Weights of a small GPT-style language model, trained from scratch on English Wikipedia.
Size: 8 layers, width 576, 9 heads of 64, MLP 2304 GELU, vocabulary 27163, 47.9M parameters.
Architecture: LayerNorm before each block, learned positions, biases.
MLP neurons of a small language model. Each row is named by its layer, matrix (up: input weights) and neuron, and shows model dimensions 112-175. Each number is 50 + 12 x the weight over its row's rms, rounded and kept within 0 to 99.
After each neuron's rows, "fires on" lists the tokens most often at its 100 highest values on Wikipedia text that the model never trained on.

L4.up1764:37 50 45 74 79 35 43 59 51 57 33 57 64 54 64 58 54 52 49 60 55 54 35 34 63 62 53 47 40 57 67 42 36 32 46 59 43 60 49 41 39 61 28 48 43 39 58 71 33 61 49 47 51 44 70 73 57 42 62 66 51 56 25 60
fires on: "1", " pre", " dem", " Grand", " comm"

L4.up477:39 43 57 31 59 30 53 35 47 36 62 58 49 37 65 50 54 69 79 49 49 20 58 47 53 39 26 51 41 62 69 39 52 32 53 47 35 46 59 52 34 53 48 42 63 35 40 36 58 63 56 47 46 60 43 55 44 61 48 53 44 59 38 64
fires on: "\n", "–", " and", " or"

L4.up973:37 66 62 57 46 39 50 36 33 57 48 62 64 62 52 40 55 54 65 59 54 62 50 53 36 50 40 30 48 63 46 60 62 63 52 37 76 56 42 60 55 63 41 45 35 60 81 66 56 66 38 26 57 78 40 44 36 68 49 49 33 40 52 52
fires on: ", ", " November ", " in ", " June ", " September ", " May "

L4.up2161:26 48 14 39 24 55 55 49 39 31 56 23 55 47 55 38 57 58 35 44 62 33 49 65 68 46 60 74 40 51 47 61 71 45 65 39 47 47 38 81 27 75 55 65 51 51 67 43 41 70 39 37 45 57 62 42 62 64 63 42 40 52 61 44
fires on: ".", "===", "=="

L4.up1672:52 32 58 21 43 47 50 45 36 72 48 51 65 73 35 63 53 46 37 42 57 43 41 34 52 61 51 55 26 36 59 42 45 38 29 28 45 35 49 04 42 61 52 45 65 44 52 39 45 57 35 50 43 49 22 56 53 52 47 58 60 59 64 61
fires on: " to", " in", " Albums ("

L4.up337:34 72 59 50 47 46 37 44 51 30 68 62 51 38 53 49 31 53 38 40 60 53 39 50 50 54 69 48 49 70 71 56 37 58 41 45 45 53 19 30 41 47 46 54 52 59 64 79 35 51 48 46 40 64 56 24 40 67 72 38 57 47 39 58
fires on: ", s", " and s", " of s", ", S", " a s", "==S"

L4.up823:33 68 38 67 49 47 60 56 06 38 57 47 52 47 55 42 58 22 28 36 48 37 50 53 44 75 49 52 58 63 56 41 54 49 45 51 59 62 72 64 65 56 43 65 63 62 49 66 61 60 59 53 57 45 48 64 46 65 47 27 44 48 35 45
fires on: "i", " Li", " bi"

L4.up1852:05 47 80 62 43 62 51 65 47 51 52 43 52 63 73 60 54 54 42 78 54 43 52 71 52 43 49 86 33 55 33 40 37 26 68 43 56 55 45 20 40 60 66 63 55 52 58 57 45 49 57 44 39 50 52 59 67 50 52 44 37 55 42 36
fires on: " of the", " in"

L4.up289:50 59 49 54 38 40 59 40 60 44 51 40 62 53 64 60 71 33 51 64 56 47 39 58 47 45 61 37 50 27 42 46 18 39 64 56 51 44 33 54 36 42 50 32 55 38 52 59 66 50 65 45 59 23 47 42 83 37 48 44 64 37 30 40
fires on: "\n", "| ", " Top", " most"

L4.up1209:50 65 51 24 52 35 34 60 31 39 51 43 55 36 61 45 46 65 57 39 54 54 56 34 50 64 51 24 40 54 74 41 66 39 47 33 39 54 45 47 25 62 46 32 61 57 57 59 47 71 46 68 62 43 54 41 55 62 51 57 52 23 60 51
fires on: "1", " to ", ".", " only", " and "

L4.up263:31 43 76 77 38 51 35 51 38 47 68 58 51 60 45 48 42 36 32 67 39 38 53 53 39 33 51 68 61 63 60 36 43 40 50 56 63 72 45 31 44 25 47 70 55 33 58 47 54 51 61 58 47 51 36 57 32 32 59 42 51 58 55 43
fires on: " the", " a"

L4.up518:38 63 42 72 62 61 34 68 56 56 28 35 48 78 36 73 65 66 61 34 66 37 72 43 47 41 37 54 53 45 59 53 23 48 40 75 29 58 42 38 57 30 45 53 42 64 30 58 78 47 47 59 47 38 38 24 58 64 55 43 52 47 60 43
fires on: "0", "1", " '"

L4.up565:08 54 39 51 53 37 77 57 27 47 41 50 45 62 62 39 33 67 75 53 47 46 60 37 54 56 57 60 39 55 35 47 74 54 65 45 43 56 51 55 48 69 47 56 54 58 45 56 53 74 27 38 57 31 39 67 64 36 32 37 43 36 28 51
fires on: " C", " |  | C", " and c", ", c", " b"

L4.up44:66 58 47 30 40 64 22 56 43 40 37 59 46 57 65 45 46 58 59 42 54 37 55 41 51 58 39 74 43 28 57 37 59 60 66 39 37 39 53 48 56 53 39 42 47 55 55 55 70 50 65 39 63 52 65 27 39 64 35 57 44 42 54 35
fires on: " "

L4.up813:60 39 38 47 48 63 51 37 51 61 46 53 63 62 47 36 48 46 47 50 42 35 53 47 54 64 60 29 41 57 35 84 47 72 75 49 36 41 57 62 49 70 45 41 53 69 43 72 35 58 34 58 61 38 47 61 55 50 45 39 44 41 55 61
fires on: "el", "al", "ell", "ur", "yn", " | "

L4.up711:40 40 38 75 62 73 51 59 63 43 47 68 43 61 65 44 49 56 64 33 66 27 79 70 66 56 41 61 53 35 53 42 39 32 43 53 52 71 45 45 51 61 53 43 52 48 35 44 33 49 50 40 77 44 39 77 47 45 68 65 49 42 56 49
fires on: " ", "2", "1", " I"

L4.up1408:77 64 59 48 69 70 43 51 58 63 34 26 55 66 32 56 50 36 53 47 51 37 46 42 47 35 60 44 60 37 39 34 52 49 56 64 32 37 53 46 55 68 33 41 51 46 69 81 59 43 60 53 65 62 53 43 62 59 53 81 60 34 51 55
fires on: " inter", "-", " trans", " ", " the ", " Trans"

L4.up1788:30 51 42 41 52 80 51 27 46 36 57 57 48 47 54 40 53 51 64 63 57 81 45 23 50 41 53 50 46 52 65 52 47 66 54 56 67 44 45 50 49 42 63 36 36 72 54 62 38 47 38 50 53 60 38 33 66 57 53 33 56 64 36 50
fires on: " s", ", s", " the s", " and s", " of s", " to s"

L4.up1713:22 51 54 56 33 44 41 66 44 46 31 33 36 71 45 38 50 38 39 76 64 53 54 74 43 52 45 55 52 39 68 44 65 23 61 38 53 36 53 51 50 49 47 43 49 31 50 51 59 62 50 74 38 64 51 50 46 38 58 52 57 54 51 51
fires on: " a", " and a", " \"A"

L4.up1741:29 48 64 46 45 63 40 64 40 18 36 39 48 56 33 62 59 53 50 60 43 67 46 14 63 47 22 38 44 45 63 51 53 46 37 54 39 48 72 41 52 39 57 43 74 67 45 55 45 51 54 59 35 45 77 45 51 43 42 59 52 45 41 39
fires on: " over ", " of ", "ing ", " ", " the ", "ed "

L4.up1991:67 66 40 31 63 15 58 61 48 52 41 40 59 61 68 42 51 53 43 52 51 37 46 71 51 80 39 54 46 60 75 40 51 61 48 51 24 29 34 39 57 57 28 44 60 62 45 47 61 41 54 57 55 59 54 48 52 67 50 40 53 58 51 49
fires on: "1", " (born "

L4.up2262:43 40 50 58 43 66 56 62 38 61 38 43 64 41 57 45 68 63 59 57 40 28 70 46 66 47 46 55 39 72 59 47 70 51 51 63 30 61 63 27 53 46 31 48 33 47 66 44 41 59 50 41 53 34 48 54 30 49 57 54 39 54 48 65
fires on: " W", " or", " and", " much", " w", " that"

L4.up808:54 47 52 46 59 47 39 73 44 54 61 52 75 48 65 58 69 44 63 46 37 49 41 41 60 42 51 49 40 44 64 74 47 33 77 24 63 58 33 55 58 38 39 56 53 30 50 60 40 58 58 50 62 63 29 39 51 44 64 46 63 50 56 45
fires on: " and", ",", "–", " to", " &"

L4.up517:44 43 59 83 58 49 53 58 49 48 56 61 52 49 48 45 52 45 27 68 47 45 38 48 31 66 58 54 49 61 58 42 50 44 40 34 46 28 42 39 45 26 71 59 60 49 71 50 55 65 64 75 57 74 61 59 71 58 60 52 61 41 38 42
fires on: " and", " &", "c", " Women's", "B"

L4.up1474:55 53 63 60 58 69 47 55 37 31 36 40 63 46 30 62 69 24 57 43 38 61 40 54 56 55 56 55 41 49 26 43 38 38 49 57 41 45 41 52 40 63 31 67 51 58 46 51 29 33 43 52 80 64 59 51 43 58 57 41 47 44 58 54
fires on: " and", " or", " &", ","

L4.up2208:55 68 48 43 40 83 52 68 32 64 52 55 54 52 44 50 67 58 69 52 60 63 44 28 34 46 31 56 59 36 69 57 49 39 56 54 31 55 72 48 65 43 52 61 52 44 46 37 52 69 75 56 51 70 41 32 51 60 69 37 51 38 51 56
fires on: "ly", "est", ",", " and", " best", "ed and"

L4.up2117:28 34 47 48 72 52 49 38 49 42 67 29 69 65 32 68 64 32 58 61 46 34 53 37 48 43 48 47 59 33 48 47 77 37 62 36 53 38 47 54 59 57 56 38 50 34 66 32 52 46 45 54 38 50 37 35 51 45 60 59 57 38 63 63
fires on: " | ", " re", " d", " fl", " only"

L4.up1637:34 37 68 56 56 49 56 63 53 57 44 35 55 28 48 63 70 64 58 54 65 45 71 47 60 57 62 36 38 27 50 49 65 43 68 60 57 58 38 38 60 58 34 60 77 57 49 46 38 56 44 59 37 63 47 17 67 46 60 65 26 56 55 63
fires on: "a", " and ", ", while", ", who", " ca", ", "

L4.up1174:20 61 50 61 57 54 76 54 34 38 57 53 50 42 52 12 50 34 49 63 54 62 55 11 50 71 65 59 59 65 66 63 53 58 50 68 51 59 43 41 53 38 52 50 58 40 58 76 57 61 62 64 47 58 62 59 45 24 43 43 34 45 60 46
fires on: ", c", " C", "| C", " of c", ": C", " and c"

L4.up1733:33 45 37 52 53 47 51 64 41 51 50 57 50 42 27 56 44 65 43 62 56 34 66 64 45 70 49 70 63 68 42 48 50 46 65 63 58 59 50 61 56 71 79 54 63 63 80 39 65 62 40 49 53 41 57 28 36 35 67 57 43 34 57 37
fires on: "0", ".", "h", "r", ",", "ar"

L4.up633:23 52 51 55 52 30 46 48 59 59 39 58 36 36 66 49 37 52 21 53 76 55 46 29 46 65 47 35 54 36 66 53 53 68 52 53 45 25 53 73 48 38 37 49 46 63 50 26 42 55 50 38 12 60 64 42 61 55 44 44 39 81 45 37
fires on: "1", "2", "0"

L4.up1417:50 64 85 62 36 54 39 43 49 78 58 53 54 44 61 55 59 26 52 49 81 64 47 37 54 51 59 51 51 69 53 54 39 41 47 50 31 41 42 43 54 50 55 38 56 58 43 55 50 46 51 57 51 70 53 42 58 57 26 64 54 43 72 46
fires on: " is", " ===", ":", " v.", " River", " in"